{
  "n_layer": 11,
  "d_model": 448,
  "n_head": 4,
  "n_kv_head": 2,
  "head_dim": 64,
  "d_mlp": 1216,
  "vocab_size": 8192,
  "activation": "swiglu",
  "norm": "layernorm",
  "norm_place": "pre",
  "norm_eps": 1e-05,
  "positions": "rope",
  "rope_base": 10000.0,
  "rope_fraction": 1.0,
  "qk_norm": true,
  "attn_scale": 0.125,
  "bias": "none",
  "tie_embeddings": false,
  "parallel_block": false,
  "init": "normal",
  "init_std_qkv": 0.032,
  "init_std_o": 0.0397,
  "init_std_up": 0.0458,
  "init_std_down": 0.0458,
  "optimizer": "muon_variant",
  "lr": 0.0113,
  "beta1": 0.95,
  "weight_decay": 0.0,
  "lr_head": 0.00508,
  "warmup_steps": 97,
  "schedule": "wsd",
  "decay_fraction": 1.0,
  "decay_shape": "sqrt",
  "final_lr_fraction": 0.02,
  "batch_tokens": 65536,
  "seq_len": 2048,
  "doc_mask": false,
  "train_tokens": 900600000,
  "steps": 13743,
  "dataset": "wikipedia_en"
}
MLP neurons of a small language model. Each row is named by its layer, matrix (gate and up: input weights; down: output weights) and neuron, and shows model dimensions 80-207. Each number is 128 + 24 x the weight over its row's rms, rounded and kept within 0 to 255. Numbers have three digits each. A neuron's up and down rows have the sign that makes its largest values positive.
After each neuron's rows, "fires before" lists the tokens most often just after its 100 highest values on Wikipedia text that the model never trained on; "fires on" lists the tokens most often at its 100 highest values on Wikipedia text that the model never trained on. A number after a token or word is its count.

L2.gate964:102126150152096124141146144142105124158135105122153107104101132114147163106145145095090190185144119141132131109120132153148149103126146132114095128161114133142156130104144123163156100117144100149171125160156094158130167108090115144123123161151078128114205185130129134078112084087121151150120112123122089104145084144123062143135156168137167084108120143100146148113120132106108152119108
L2.up964:155049157141100115163135127142125130129117182060139124082158137094109101113141098171110143138174071125147159127110078137130144109147135140110155103102121114153123117123122125124190157125101134137129131122165132110143104102123155122130121168108093108135133122093092164133125151167149129139112140149140097132168117129167119157091132143128148148121105167110162151121109132181128162110121
L2.down964:118128126166115124123112126131099109160093095167157171128119135142129093116131140092080184131122082147155117132148148119133129124099105118132132081100139121101119130089135087109150141163147136160134112146129153083168102126147133134120112130174121112110154131120139114172141097124138128159121110145132144121138115132139089117152142135137090147151115133133112131105102123105110127144111
fires before: "  " 38, "1" 5, "\n" 5, "4" 4, " 0" 4
fires on: " |" 64, "–" 11

L2.gate1134:094123094117080077123133106098107177167121112149140089109106118101102122119135121125133196121136104121150113086138108145127103102142095173153136139111112105152116126174158122143129113123133112128119126093141104112114134135117157088098098130129134121142173124091158098102127143131173147117116106137134093136092141149125143103141112132087070130078146153134158127153088099098155140113130
L2.up1134:138102113107103092139116097145172155151132140093170195136129162138080161150127163125106163143102141130128144135158076082123126128173095121156149125143101144120128137120144118167134117119103125118113153166121115144149110154154150129125133103165125136143105075122146131185144140131133128074140135135123124125146092126174111132131119126078138091140100097112083156105140143151133117114092
L2.down1134:124133156114103116132120134157147148169098103101139125143101162146125130115137093131106150151074123132139156137177098144143144103113131134164147125137100139147152139110171106183125118141096131136098156106142081136165120134139197110151121134128114166155123098145144095178117108163134137111148179145135098100182154160145119123123112093099139092130119110122135129123095142124092085148135
fires before: "-" 100
fires on: "-" 100

L8.gate25:156110116136112122079145125171149100121133146129181136116162138157132156149107125163093141111091136112137158123153132087159122147159116097116147165120123124152134083149114150136141152141120130113111118082118074103100146136100102123114158131111167093114129129115134138116134098128111140146083133128120131152144096145129121146144125133118126104165123122136120134122124133133081140181163
L8.up25:124129129118154195144139135112133146090111106129131106120128105078110166112096130138159136151125143132090152129153096100149135143151091070125130117139160133121128163134093097137097155103116129107085114133119123085101113139174152112151118128168140126090091142064153191117115084122104128140114185137117157118132154159135126132112133115096104115139167152147127147098155113134064118135144
L8.down25:101107091138111090131132112145114151116140171132124163150136158139080135132112159163142106132132137099103160123124134116165147134147105134122101089141139145151152138156145114108117110099103171071120157139149100148119122129169116150114175131149116107105103130086122159134128154138153119113121108118100162121144160115130096126102108180128086090112146090154081141108145135121123127135086
fires before: " -" 54, "-" 39, "$" 4
fires on: "\n " 62, "\n" 37

L7.gate284:085106117157136144107125088184104103148118120122134131136163170130084121116174143146129129178152134144120124121152139114105157131148172165200139108114180176144144124147117074130164142115063101138133145076092116140120111131093110111084130114109138121143134156165134073129104131096146144070123142127134102094096115145166089151124119119125118118124178149113086100141107109121088135170135
L7.up284:146097103103158121140149125135162149128116141111172178132129144108163124117153139138127098125101114126111101129129103122140164154115120126151116134110145105120101140098120067147104126129142151149101105105158154150114097185123122100127113072150097118159111118138103109109143129129112174152103139132145097166102145159135115122095112142119129110131146153131091129148144147169135112159109
L7.down284:118113158131129117072145087114146118085133117132163153066123130155110131137153135107144161109153121173118134097121106128134101108109181123135096182179145124125127118143123143141116126094085142119141111072138142096119093169139149134138135125137127126125136104145112116121087113132166139152105121138086139067153134146144112116120099149137103169173156114157109127112150128119119110157110
fires before: "-" 100
fires on: "|" 90, "-" 10

L4.gate288:119115143132117061152171138134150151106108156149129142191133066134125083140121132111119118127133129150112119145149143128128114119151153118146116117133099168171107142095095122166151122124121167174148150126089181155101143124106153099122123085135178158110185108129152098122109134100145166184165118110124112172121122165068158145143078129136084123116117144102119164148148123157116127159121
L4.up288:133136104113135122113146150119079126099121123135125161122127120142131153134093123162094164149137139147121144140135131142078138154150146103116132146120157170136123150147177109149105086108125127144123128160152111093134124118120135103115152109144186091129145139109173135123123121185134133114134110146172141106126098063148143100141078097125100168135153131099147109119116110095083165097095
L4.down288:112078116115167121105102174102129130134177142149158128144132125131125081134117114114150108104148134139192149158125139123193185124123143161131121104122154102109137132108165083121128120114159124090100104096172165101132099137160095129165132120123143113095084137100174110127091128137155052098149123099176137129165147101125166113139122107108111173178134120088116132145148094078119132105164
fires before: "-" 44, " 1" 6, "," 4
fires on: "|" 76, " particularly" 6, "-" 5

L8.gate270:151138096150101128120171113116119130124113117106121085153142123112134148152092104164099170178112150152108100165114112082112134119076110160088125134125148129126148098108133144143161152143136078131135128102118141081124153139104119084127133120109104108158127118124124123125116143146091148129135128151096163189169146142139101132139136146128125168104125104170170123141163159164101115166153
L8.up270:132144152119112148112172125103087170084141140076087171151126121129185187131135102106120153124105121159148077144124117160097131116138112144160119096114134113154124105110106131140144120129107131117134127168147159155103124144072073138090151177083124111146107146108134128106101117148112093119130137137157128160115120132130120130158123109112152116115111125139116139141141112144102083076149
L8.down270:129104154124138153114151103112094132082111134147137119138153151144141093114113078126114150147094126077161091162096139118107150083118096134116093089158118129134147136141116151144102159129130124108137121142106210153118118127132152117113142156082085116170107104097128067087136176205123127134084159154113109137153149121155114093120126112100167112125109117147171112111133121110115094129141
fires before: "," 29, "\n" 19, " (" 12, "\n " 7, "\n\n" 6, "s" 5
fires on: ")" 26, "'" 20, " vocals" 10, " guitar" 9, "s" 5

L8.gate44:129084159144135096156156150102105091086139124100115172099104151130091152139113141090118113111129103140100109136102107121122155152138130159148150163157126136128105131154139076147139138168141105095136104138115132136098142080168136093186113136159143113126124184148130111137081116132090134134147135130156095092129131140165115140113089135154144154122148090134154128139178142137127124154080
L8.up44:118118121124128163094163126132147157092114138128131146069147183099130099153105095121176106119092125110104150106090129095145132126082139060129141146154154105118125091154161135124149139161102102137138153144151141135152140110160163143161119105107112122151149134108125131099117126139149140111115133138131130155138171111108128139157123162144107126132126167112123107102121110145135132159145
L8.down44:132109165153105112063135185127086131124138106163148109096136115104133115152098075088140074112164116147131112117121122100131119131101129154112182141088169136145099087114146122144139087145120087120116078144113146130162113143127090140129136127115149153145190137098074135161159130130134116147133099126101128139078144140104122168157084173153120122111155086094129092105126160102120116120091
fires before: "-" 38, "\n" 5, " December" 4, " 1" 4, " April" 4
fires on: "|" 35, " |" 29, "–" 17, "-" 16

L2.gate1089:133114159146098120116139137127142109111143133127155136085128129108156169112121155142102107141173112113143101133065098143097140132135112093120113121060142110167103141148169099153130142123100134125172129139144118101128130110086109158140112145182178131155171127100133155104101121122151110118095138109125140121130083098121130152136131120118126129145150111095128165117150129076134101108133
L2.up1089:081095136174052149166165115116138095103163138142128102103127130117133165122095121093102107152142115139106111107097092171118136129132150127122127126105163175140123131127125102110114137113113146140129138176129159124127145133154119130105156133131138119148134155096097158122137172102174119116146161147159151126136125140108129124096135103100154131100121128155124155118109135145104126135161
L2.down1089:133153103121109122110116128124148161111164159135140144103135126116115158100129104125136113120153181157105168108111096125079104155139099088119127159105157172125113111119113083104146121104105138102157166112146137137131090131129129151112120131113103079123154131107127094113136161108179128103134141123100102106119094141129177152115145108109154136112120181169128131112145096110133113190114
fires before: "=" 100
fires on: "=" 100

L8.gate1027:166137103114092149127113116161110139126196118127146133130114127160105164126123134142114152162112126121115118099138107136102163141107135152127105127112151154135115120125141134148150112127127086164123092095125113111135134097099165140139109136174130148148111127167121131111157122141129127140184171108135139140103088091169149154128160132147145102151129131155127142144135101103105137142162
L8.up1027:116142163077078106159111134136141124148163189103141099109139166145128103113126134143154141137154053124121121157124140160159161149173143111139132152113157155095151143141154131073112154123146176123110168146134122162135148125157110118144120160160112103140148130129133131127112124115152133160118133162144165089124137114129138133118099077132146136130147156138143142126099130181103093150135
L8.down1027:084098164104134146165131153128147152125099125132138087163130097160122140127088135136114141131154155094073119108158118109147058154189107129118117153129123148134101087128143056142108088099142135148156141119131138110091126122141103150126081122102103145140121138110145124040130146171115100140154139091153155122125136133130094109101119110143151118155139134170131097103068115130133117136146
fires before: " a" 28, " of" 14, " an" 8, " well" 8, " the" 7
fires on: " as" 51, " As" 10, "," 8, "As" 5

L7.gate296:125109114159175070135122107120105152193108184129108146131127154130108119111101121108147140135115103099141114125162125116120154099089134158129128133143168141102140155141144135117119103110092165124114131164124109138178158113099146130138140128135105105112112163151113154115153100118125156081113148097162121148110141119154134162157145099117130138140122095139121139152111149169100140127151
L7.up296:137065135119152142092163159166131151144112125143117117107142122149117090124125137137151134170109138158135121133116126108119125142105104145170116079114142104162092169111122150150143156074119094169159128101146111147146163160158130121082113121102128163140091146143116114138151132117105127102120135117128145144122124149133134158108080135133107123186119068178098127072125108122092094131095
L7.down296:100124129102190065143147167151105122154096147114132108094090124118129099142106165143131143131148097113149103147061120144120093162132131159136100091108131099153108148092127144133162131120089077153125103118103108193142161126115130152133114159092116140121111165115126130145104128151082109155098113104122138154102103157107146140124141137138156137143165117137105157114134119111107098102123
fires before: "\n\n" 57, "=" 14, "–" 6
fires on: " =" 70

L8.gate1065:120119097112107093146083156108142113129150165093129150139079075124097114108149149137116127122133121112121084089123158139107146136138119154125172137094111136153081097139128123149147114068152121141142139184140126114058073121097062126139149121115123135140130145130142132124141140119149149109160141123129166123057102104139187100103112150116131143122152099095134076127164144124115094136138
L8.up1065:105082098148126123122105148159111167134164121128143132134126118093152101099157119106170100154130158105130116148140145116124144143139158145112163153145129100121150111171135134144115092113086105139165123144111080133144132133136151116143135141108102111119093144085068152126065122127095153131124162156127177108117123076103156118093114134074106151100126128116144134154134160155133112118083
L8.down1065:121115160159173091089112134149097150113132141113123119134088137119138142133148120107128106169155130099142136136142121118138115118079129148130136103132124120131139149147122106188151168148108147137120135149133118136118094146118135108110104114081090095152134106136154110154129118133152146119114118181162163118138120128134152131107090182146116150135151140151105112113092143134149136064113
fires before: "-" 23, " was" 11, " is" 7, " of" 7, "s" 7, "'" 5
fires on: " it" 23, "-" 23, " It" 14, "It" 7, "'" 5

L4.gate487:131112113154148130137129154120133081117148135130115127092111091164104171121124152112108096123109148126177098128129136149090134131104163152131099130101087114162131163159173136128135160099137139155130120139189159111123161104124139119148118103099114118123151171124138158102092147132140127131117111097131141097138128125141083095142132153162116131106177122116179149146107156100086155147103
L4.up487:065108120109162105121135117154108154121094107165127129121147135123111128131151133112174121128130168133154162107177106126117139161137125148139079143114189075114166121105125124092131105120135134103118150179098180155129134093138152114163120143111103173161142134137108115129128096124099113118141106117135138199149122112133116138100143137136140142132139134135126140130135128152130129147129
L4.down487:119085150088106101166123160162084134124109144125100154131122137147135152100067176137129145105079134121116151123154143133132163158167132107085111167143188098133131119146119148156104107121147093119142081153109152136161116121148103129109118123112149129113178152102106108143146124134137135083163121135127110156125097114157179123120093134097140099095145151110139153113081130120147123110190
fires before: "|" 94
fires on: "-" 94

L4.gate294:119102095139113155134098147128160166137146153118148130097131124103130137110119088157113124138134111129130095147079099115110104133123172108067099129151118138148083106078114119133121122095075119090135109094131148119115098113134130139126151171171104140152153120129097133137117162077145132152135161096100171130118057131131137143167137118109124124114094128122116113140129133101115106150149
L4.up294:136168091111116143128095141134131164143153180154134121087125115103139130136101114163120128168128130136136131173097106106139093133131124123105149134106135142128092114135122109101096139094102115062158129170164088120128099128150122091095146146148111128134154127099073108116149138065141111153119152095084159129128113146109164090140159163094137095103078141130093121127146123113125133145122
L4.down294:157156132105120126153090124135142161122140159140123137109129115095141119141134148144115133137114133109123136159125102097130098131110120124128136108110141123125115103133122133113113141109124127087130133164166108112131109137135135112109124143141112134131131140119103119126152126088130126131116123106091149130142123140104144103140160146105143107106097141138117131132140125120147137111114
fires before: "=" 100
fires on: "=" 100

L2.gate842:137094100158109115109097088143125119129110156107105162143162126131114102110166119133136126095139141145178100103160111133152138115110149102146145115104069130138152096093111133113129139167109124117127137074157113132132138112138146145138108150118083157121109127147124160110128116120125074165096076146091086114107167089142122115135138141101103120155097165085101144146136192163123132073104
L2.up842:141165139201128141142176149078153114131103163073149098170141140139175113154119128135145140172123145143139133155140131143124097109167106128124100144088120119088159122137112130116138121121083143150150128136138117153152143127108144086135134142107132146177132144157115146089079171170115144133073120125111139131101173100143199063163101134156110121105124157147080102135139165141196145110108
L2.down842:114096151118120115175146151115069123114100128118136190072117123137107088102157087160140150133125107164181116162149146112122127106117113121125108114176124165137165135145133158139142124112130089120123106115134136124171118149114109096169115110143074142135149118153117124110119129134166134105137096117143138091131133136175140130121142107103151111117108132160165140115104128099153113113111
fires before: "s" 60, "t" 11
fires on: "'" 78, "st" 4

L7.gate839:148112099133137101127127133151096087081141087080129137111105099107102125109095149145113123151105120138128143135125142112116133112148157159115138103097118145144094128132150135124102107144154157142087107130130125168159160172092156124082120110125108071118090134124126148166134120125133105185098153128118138183085172120167079138081111121182120127117143105125112124097093118121157139140108
L7.up839:106106145147132137185119080137136121115115122125109118125124127120117129110128111109138144161161190141126135188133105141096135098150141108156128141085129147154204122123120130122119107145111175115146126117149150137146104112113132160101136088103137125124128102141169091111108130123152141165149122093103134153094119142109109119130109114147149143077126159119127085138115142149157126128095
L7.down839:102084124098125130132122117183088115155117120122100093110133097146129143130140135158109104124103187148096142138160105119145129150149133143136106149150119127126134137099163129126125107129098109111113128168089100133083169108119148140132096107089132104125124086099120140116138112148059134105138128105126108129083117136160104072119100126089151101141132108143106118108085138130149120153103
fires before: "|" 37, "s" 23, "t" 4
fires on: "-" 52, "'" 29

L7.gate1171:131142152144116095071194129134177125147166115098170123115074130141130160154134166103145119170105102119120126152116147123130144139124127109134126142108170133186127105184136149138136134153099130141138107119149159170064123157145093116183188088101167091127119123100170121151138133093126157109116135156131139118098109132129185135133158127118117138157134142109123110140139097123125111148124
L7.up1171:118118159128080085118105166148113149102123147140133144143134109124154107131137135085128099171085114133091134108108098144138128094150163158107122087179137107098164103136148122154101147104122115144131096109109103171097111142127133151095133112143104130138124120156160100123147115155089098100140139074126137120105099118102140118149105128083123135136156148115131151146174168140133079114163
L7.down1171:128099184125076102179138111082159126118111106112136091136128122105106105111105129103148112094110160086124134112123128139143178160139131172113148127164154146147155123125145101144123134103135109127099128118111160145123103145125127132139145148129145134115076098107146115162109160141135126142155152152158140146110135156141149138095095112132081111134106141083123125106132157095151128155100
fires before: "-" 100
fires on: "|" 57, "-" 43

L8.gate16:084117119145119160132104113153143134142125122116154135074172100133097104143150128148138141117113138152160114116114082108129152135148129132082130102141127140123094103105125176148127101123159133165125126120124166090182120134122161154145093129094119144161089169130123132139104148143140144108116165115114103127101121134163128131105137110105169104164165101121118127142137162163129109154112
L8.up16:132093126124100094117112153155130146104113148113122191105128137112101128123086120110093136141113156137148115102114105163154090075128101136207141139112145090137106104135130107138094109080151148105142098111134132087133119156147133138139123116118106132147121123140102136124128135137105145150108120160089129098121108142085113128121158149149107166123126101102163107148108129101118144151084
L8.down16:142103133115136147086134132140132099146120169088115150126118149123107074109150088138137159156092131140140167132153100132107136143124121126151162165131132130121125132127128150153127109083145122152141151092121145102185112113116130138102106115130130152157124135149147095138145158104139163120107102133152101114128145095122125129130112138124151144121157142141120131114182150094150107186122
fires before: "|" 100
fires on: "  " 100

L7.gate627:109163092149127125106092060101133102119151163098130101167138129166079156152121097134105171135143134122101141148119144153081139143116136121145121096097133121137126135078124173147163130153090138134114106118113199150100156113131091143134067175133126163147165106098145129121133093149108112145123110147148134147091147137126121139129150118144128123120114107148144103108069115170169124152098
L7.up627:117088135145144129117082141139160147138136163126149119167151155134118150125108156108130123166116110171126177106121122125137101148153155100156111126163105124121096081152117119125126166099121154134091102123145103136145116147139126084136104108143109161157139192150133154129136116165152114129134150101112201163186166160100121169127098137166110113123124115118101159100117168167128110115165
L7.down627:086137153139135141115139111088141131119149163134102118133140137155139165125104136133128129117144124152101153080167159144066106123172131124151112125100136140112109125132158118183125156135128115157147148148117093096119111153122099098114108118087128100155108153141090145093111125094159117060129142132142146146114133136080141126138138146123140163157128102111122169125110135127146134146095
fires before: "=" 79, "On" 5
fires on: " =" 78, "\n" 17

L4.gate400:121161159134088115163092091135129119140091101108146167094144070132145121109141120160128108113101140144090110106152139125101131161140152140124154119143117124137107106124127098136128122147115101135084123137071114143141119175125081114130126134095118139091134080163169123124105145136106118169139125137104149160133114132112165170142164147161151129153119152108124128110170124132105124138167
L4.up400:129109177102108151101146109112156138129127132165104150108108138106148133131111096142085093129154099132175130144108123138151091144143120102132137120115121083135148102124151086146085137142142149135127099144121177079155113170153104121144113108118176104156170133144132127153093142139166139176149142138109166140140140132108130123082134120105110124169117176127126138168163144140105131156094
L4.down400:139108130127135144145116143096162138166126131176115092135119122114135139100142121100118102147144105136197138126080131141153115114129117111129108111176142112142118104116138137126129101156156159130135112121144157137119113163117139132114185110144172133155149128101097120157123113135117137143125171073121100149114091191120150118099077101085108140128164126168145160101109146145099111144106
fires before: "\n" 17, "-" 15, "\n\n" 13, ":" 6, "=" 5
fires on: "=" 42, "|" 19, ":" 12, " Website" 5, "." 4, " |" 4

L8.gate186:162202118134126132118141154110109100094136163114142094125144141159094143141129142127177121156089131155098122147114099128127142167121117165151140147150166119151124121167139099105100159102155149124107127149124120098152126107135103114104101142124101116174113170090136110132133100134229143148146105146069105146083133110143133127120130139146144140125140130156182109113135120139108101134101
L8.up186:104113099155125175105157105129133092134109135083107106147153125090110073112089130134131114103131122150123132147099122132098116143130125108120120123139139136087110151176107118111152107076134135096143127129175148090151167131136140134120080106124125109148130123130152119132110092137156114151118113135127155123092141112111124156148164131124132112122138165145114138133157161125085139125128
L8.down186:101093122159108156115081114074109118155140137094132094125140109107073082121123129136125129101158107154101155151130121142112104164134149117145173124107100124121156165116119118152149148111136156083093109120149113130160132094121148156134130126135146119135143149114118118113098136115158113129136147139151141157099143118136108102139146136150117126178137105167127157113119117131146139135111
fires before: "|" 100
fires on: "\n" 100

L8.gate1088:110091117137150125104144100110091177119142128089104121138153132129121135161107149145082139118140140142114108097159068094108126131120095130143089161128134105125129114105171135095127096136110138162131144114117115163136140140116142109101103108147115128140168121116136174092126121106059126143081140089123134160142134148107127135163156142155121169131048159150095109166140122116096162155111
L8.up1088:160106115108147097080137148124123140111114128153113142099130091099110097139162139134134130117137103155083132111153155127101153101128105097138124132093094137158150109121130170124127139103111111132145118133095139119105126086115139104124136167126118112139126115159136124138083149122092152083163104165122159131104132109126131153130113119128124159122132160125149122122119106123099175116076
L8.down1088:141125137178141176117113142156096148123109141117123131153143125122093100122147155143160116162110121142054130076143141120154124152111118155147124103145096133154141120109105129112100143116074120105170112128160123138119133106162134114147114145111128106128160091106137121135162168130088109127120127126101120128130101106150148118146084109133084127147069086146144104114137130135071133182111
fires before: "  " 71, "'" 10, " TV" 4
fires on: " |" 81

L7.gate310:144177122163119126104151128178101120089092176166131102143140171144147154167112141150109162163123137165142126133134125094108102169145143115140107114123114188136110132133142146125130094135139153129149177111081118147134104146130133113127129143093115134134092083113160099142153129107088156153147160092139171109120117151148110121119171154139163135155134122146157070156109098158123178116118
L7.up310:117159118134123117133166168163085107161142096140102136144148122126128191100147112126125123114124143113188109131128149133124098145124172115071104145114137105101134165139087152133157165135183137167148169121119119100119154107135119141112154159101105128099092078173129152155164126067133161117147142177120157135111130141131132200113120176089166155140146117126126109119126120214144116120109
L7.down310:107151141176180120109102117131129162161160143188173139137147138114113149085132152132123107134124137127145088127121172102161111148088132120091100137088163104136185139125123143086143137124139127081104141141128114107156139105152126075101115139089098169129091099136131134155122116124130141136142120096140157110142118131138125137102115140120122112095179107095120135167152130180146111129124
fires before: "\n" 52, "\n\n" 24, "  " 14
fires on: " |" 74, ")" 10, "|" 8, " =" 7

L4.gate40:154137091120120159120119085097097142132130162146136137108136098131100110140147184167130142144148135148148150137165147141121166139145080108147117080125113121111106157116114123088144166070126126105163100138132107149163098129095134125176109178132106118135154131107149093136148110124131101143122149113124169134123089112103118134142104097123128077126133124140135156131116119201129132125156
L4.up40:109192111145139166119085126098174126108138172150163109131161140129131140121134156115138116181146118175115096083117131121123082145152126149139128129131125120122138125106117141161115157119157110108078070118131139104115106154124128079126093126138091143146118149071173137161146109104131112137151107101100142172127069151088115146132135130111107119152127150137098128102127115132140129144127
L4.down40:127174132161163162152069130128131160115109119109119127139087137118095106158121138123151106126123137132134099142107097122129148112130102145169104145100089143092129095134120125171174131119133143110163092166089157130154124128149128134127110118151129131165144102107114142142159135132101137119110128095156123078068089126127112138119138159113107146143138188161129131121115142178156179113117
fires before: "=" 48, " be" 8, " the" 4
fires on: " =" 46, " to" 31, " have" 9

L4.gate936:145107126124112097094136120124107122151151162117133100109101077128113110123142145099102140136121149082111095149167106114107152096134147115162122061153144118121134083148119085135149117173105134170140112091185131121082067150141163157118130133135151083184148105134109129133145145071123128129128122131080083157156108123134146083125113151124172146176145108153091135174141120110143107133090
L4.up936:118113123120134124147148192198157107095142140178113163129126152091122111108160122115156101160161135136141108107157112163078095157108144132142124099107130113164099112106114142151131135161104111127123148134110130147114115148119103120132165112124129153110118146146138104164101119115161086147153125113120158128122155158122093128132130102172105115104190161129141102105146125175168121117125
L4.down936:109185124164088130115108163161138154131129121126135183136153165105110168125143079111126102103152128120142130136138131163090155115128157145090114121165152123123111085103117109171157116108119116129132182116111166108135153164126115081145140130101152127140130147136141124136066143111145104113149073171107165136154092165096136169121133123161159124149111164113112096127134156138138123119108
fires before: "-" 98
fires on: "-" 53, "|" 47

L2.gate279:107117129155078160163079126096099146151107119193146123133091164112144152136111083103092132158155149158121101129134123119124150143119156162142117129103117121138111125162117133134140158145127147102123165128125135081182096148131096103149159138088151131144144156167128090104141140118149089143116174136120129160136143137121132165123158109154085101101136118093132109135127068180058172150132
L2.up279:126123122148147132130167136127097118123119089096110084162133135145136143175137116121150154151182134118169156108132141109128119112098122128128138147133144111082120142098180129135120155146148124108115111116148130089150144127131121142116149141114087149142116165198110082103127132123133114142095136159122142127169144146116160164138173131160115134096142083083125087161099117140125105111107
L2.down279:106132123140152133144130148144078135173086129096108105152117165140121153155123139139131141148119141116176133143158143096110154135071137144120183114116169138140099139110125120144092120112104109082099120152160092105101107123121105130127108144121102148111145159120090115129078133129146136120079114165138145136159144135140163154160143096159094139100122126139111105123123143148108143146121
fires before: "=" 100
fires on: "=" 61, " =" 39

L4.gate116:160113136176114096111125154147125131093157123143131141148119132181080135155132102150155111144118123135142127087139122121111142104139127140115125085100112168129120135127108118151089173117137126105135140120114169128137164111110143126093150160115114138138121136143126112154085131114134079113143093131112085129180154171132087134152152113120153118099170131116101108138091140140157095140131
L4.up116:165095126168150117103109155135124129153150146125158124138074135176109141166085147143140109128141163133116151167178109116121143159098126126107153174080115102157105101096145195143123122117089157155106135096124151120121100167123165130113126105095159105119120159085188145134094138140175138124167116115154125152105170145122123122117130136123092136119146153103167188147138074116119119124100
L4.down116:159111128139099128150149148134127149108134146126099105109143115139151191121124169124148173126123168106129154144175130149100146135115145137164082139133137107113148117140153102125117141148083138136141166120153134111140094172155162157170165113175130134136123112105164129142094151137127156127116143145101144077084153166148145124155164117109100123127160126156149100170111147107137122162137
fires before: "-" 100
fires on: "-" 100

L8.gate88:136163131142133092121125144150138132138157084110144123097115081097124134136088093119121163129148123140118119138124121141112113166152131121124147091096116146126144095124173095100110136117141088147134102123156156103103114184111119162138143140121110169136132115171132124139118144135109149140141181115119100090142156122166162054113115133097111168104125153110132144148151085124108131107118
L8.up88:166125147112167104101155166104100101139114119140171114109169120147147125152146124104134153125115134096117119121173150128104120121154124111104079116110159088150113171157165148164117152142123144119128145114087135146097108107142121077140172114092135145146106160119141103142121120129132140112121093113126162143131154147158125098128154151141096096144177135146129120116134135148169135098129
L8.down88:142143111121112116170114177143111203143134108148113125108140145141138159158091128090126104113126099118131120115130124127137100091120109128102142138130115137113136124136192142099134119095137134109097104106080105139134106151157097112081154140174089125163104122161159108133166124125143151119144098162108136165099131172139114087146139140089165170138128141131153122124170124181131120148108
fires before: "-" 74, " of" 6
fires on: "\n" 43, "-" 28, " one" 10, " One" 5

L2.gate7:126111136152133139136157146129141079134128158109106120134130120127098122144130131149122100179131059130113117134116126159128162151135072175113143100126156180120105135156063107105069118109148152134147139123114183130093105141142143124099133114141142094138109111153146110128181095120134096127136128147163086133165140115114158115138124131175138148156138104101135120143152127117090133131122
L2.up7:114114132155133116152126102146115142124106083122074155112126156124110092163085103113140130135105095103115142137125128123138103126114120115172160119114141167149127200110116128137107158112133149146126117162142088106116111143127136106146083133142139121106112143125080133169131132141124099088125141134132130097124132136084161127108122135102121153137168121110123131159168144128113110105140
L2.down7:120166126146192128136079157121071136140147131156119127143173117123113128120087144102149137148124100158135079087133109121107168143119129137151124134140199144136099158125119130152132150149158163095107113120119144146130132133145112130144096133109144120173145167151127133142185131122092117105150104115133139117111128137128161112140106134173124135119146096122073131145156158154156109123120
fires before: "\n\n" 56, "=" 34
fires on: " =" 90, "." 10

L2.gate144:122126102127119120119089102120119103130108130133148122069115167119095190136139147139087151135140119145136100137149147118064119126127108144131106134164093162150135147119169097110129124144124173111174114169160129092105108155122137127115126083133104136125127133130134141124088113109179161165105145084148102126083115083137132100135142092083133138135140150135098138156116129149071120146165
L2.up144:136077069132107120112120154144100128154088152110170134124152162151141105143139165136131144120150173133107087148131093137090144156123179120155107134130141110110121135106168102089110142050118175123133187104142164116132126138123147143151115107127174134153169105130133140124135158159133117106155119105158125128112180140128109152146171168090124126125129118101123146098138157106131123140112
L2.down144:125111132119124161117117156135127147146151145067114134131119142146114135139138116126075157110138101123089128113132098166091122144093162172109146140095120158160144106129142135122119104131127164122142137131101159114123136184151149121147144131124132117168115162092112121094121109166170169137146102093128111146144166130116095119114145154131146115156172122160100104107112141133159143146116
fires before: "|" 95
fires on: "-" 100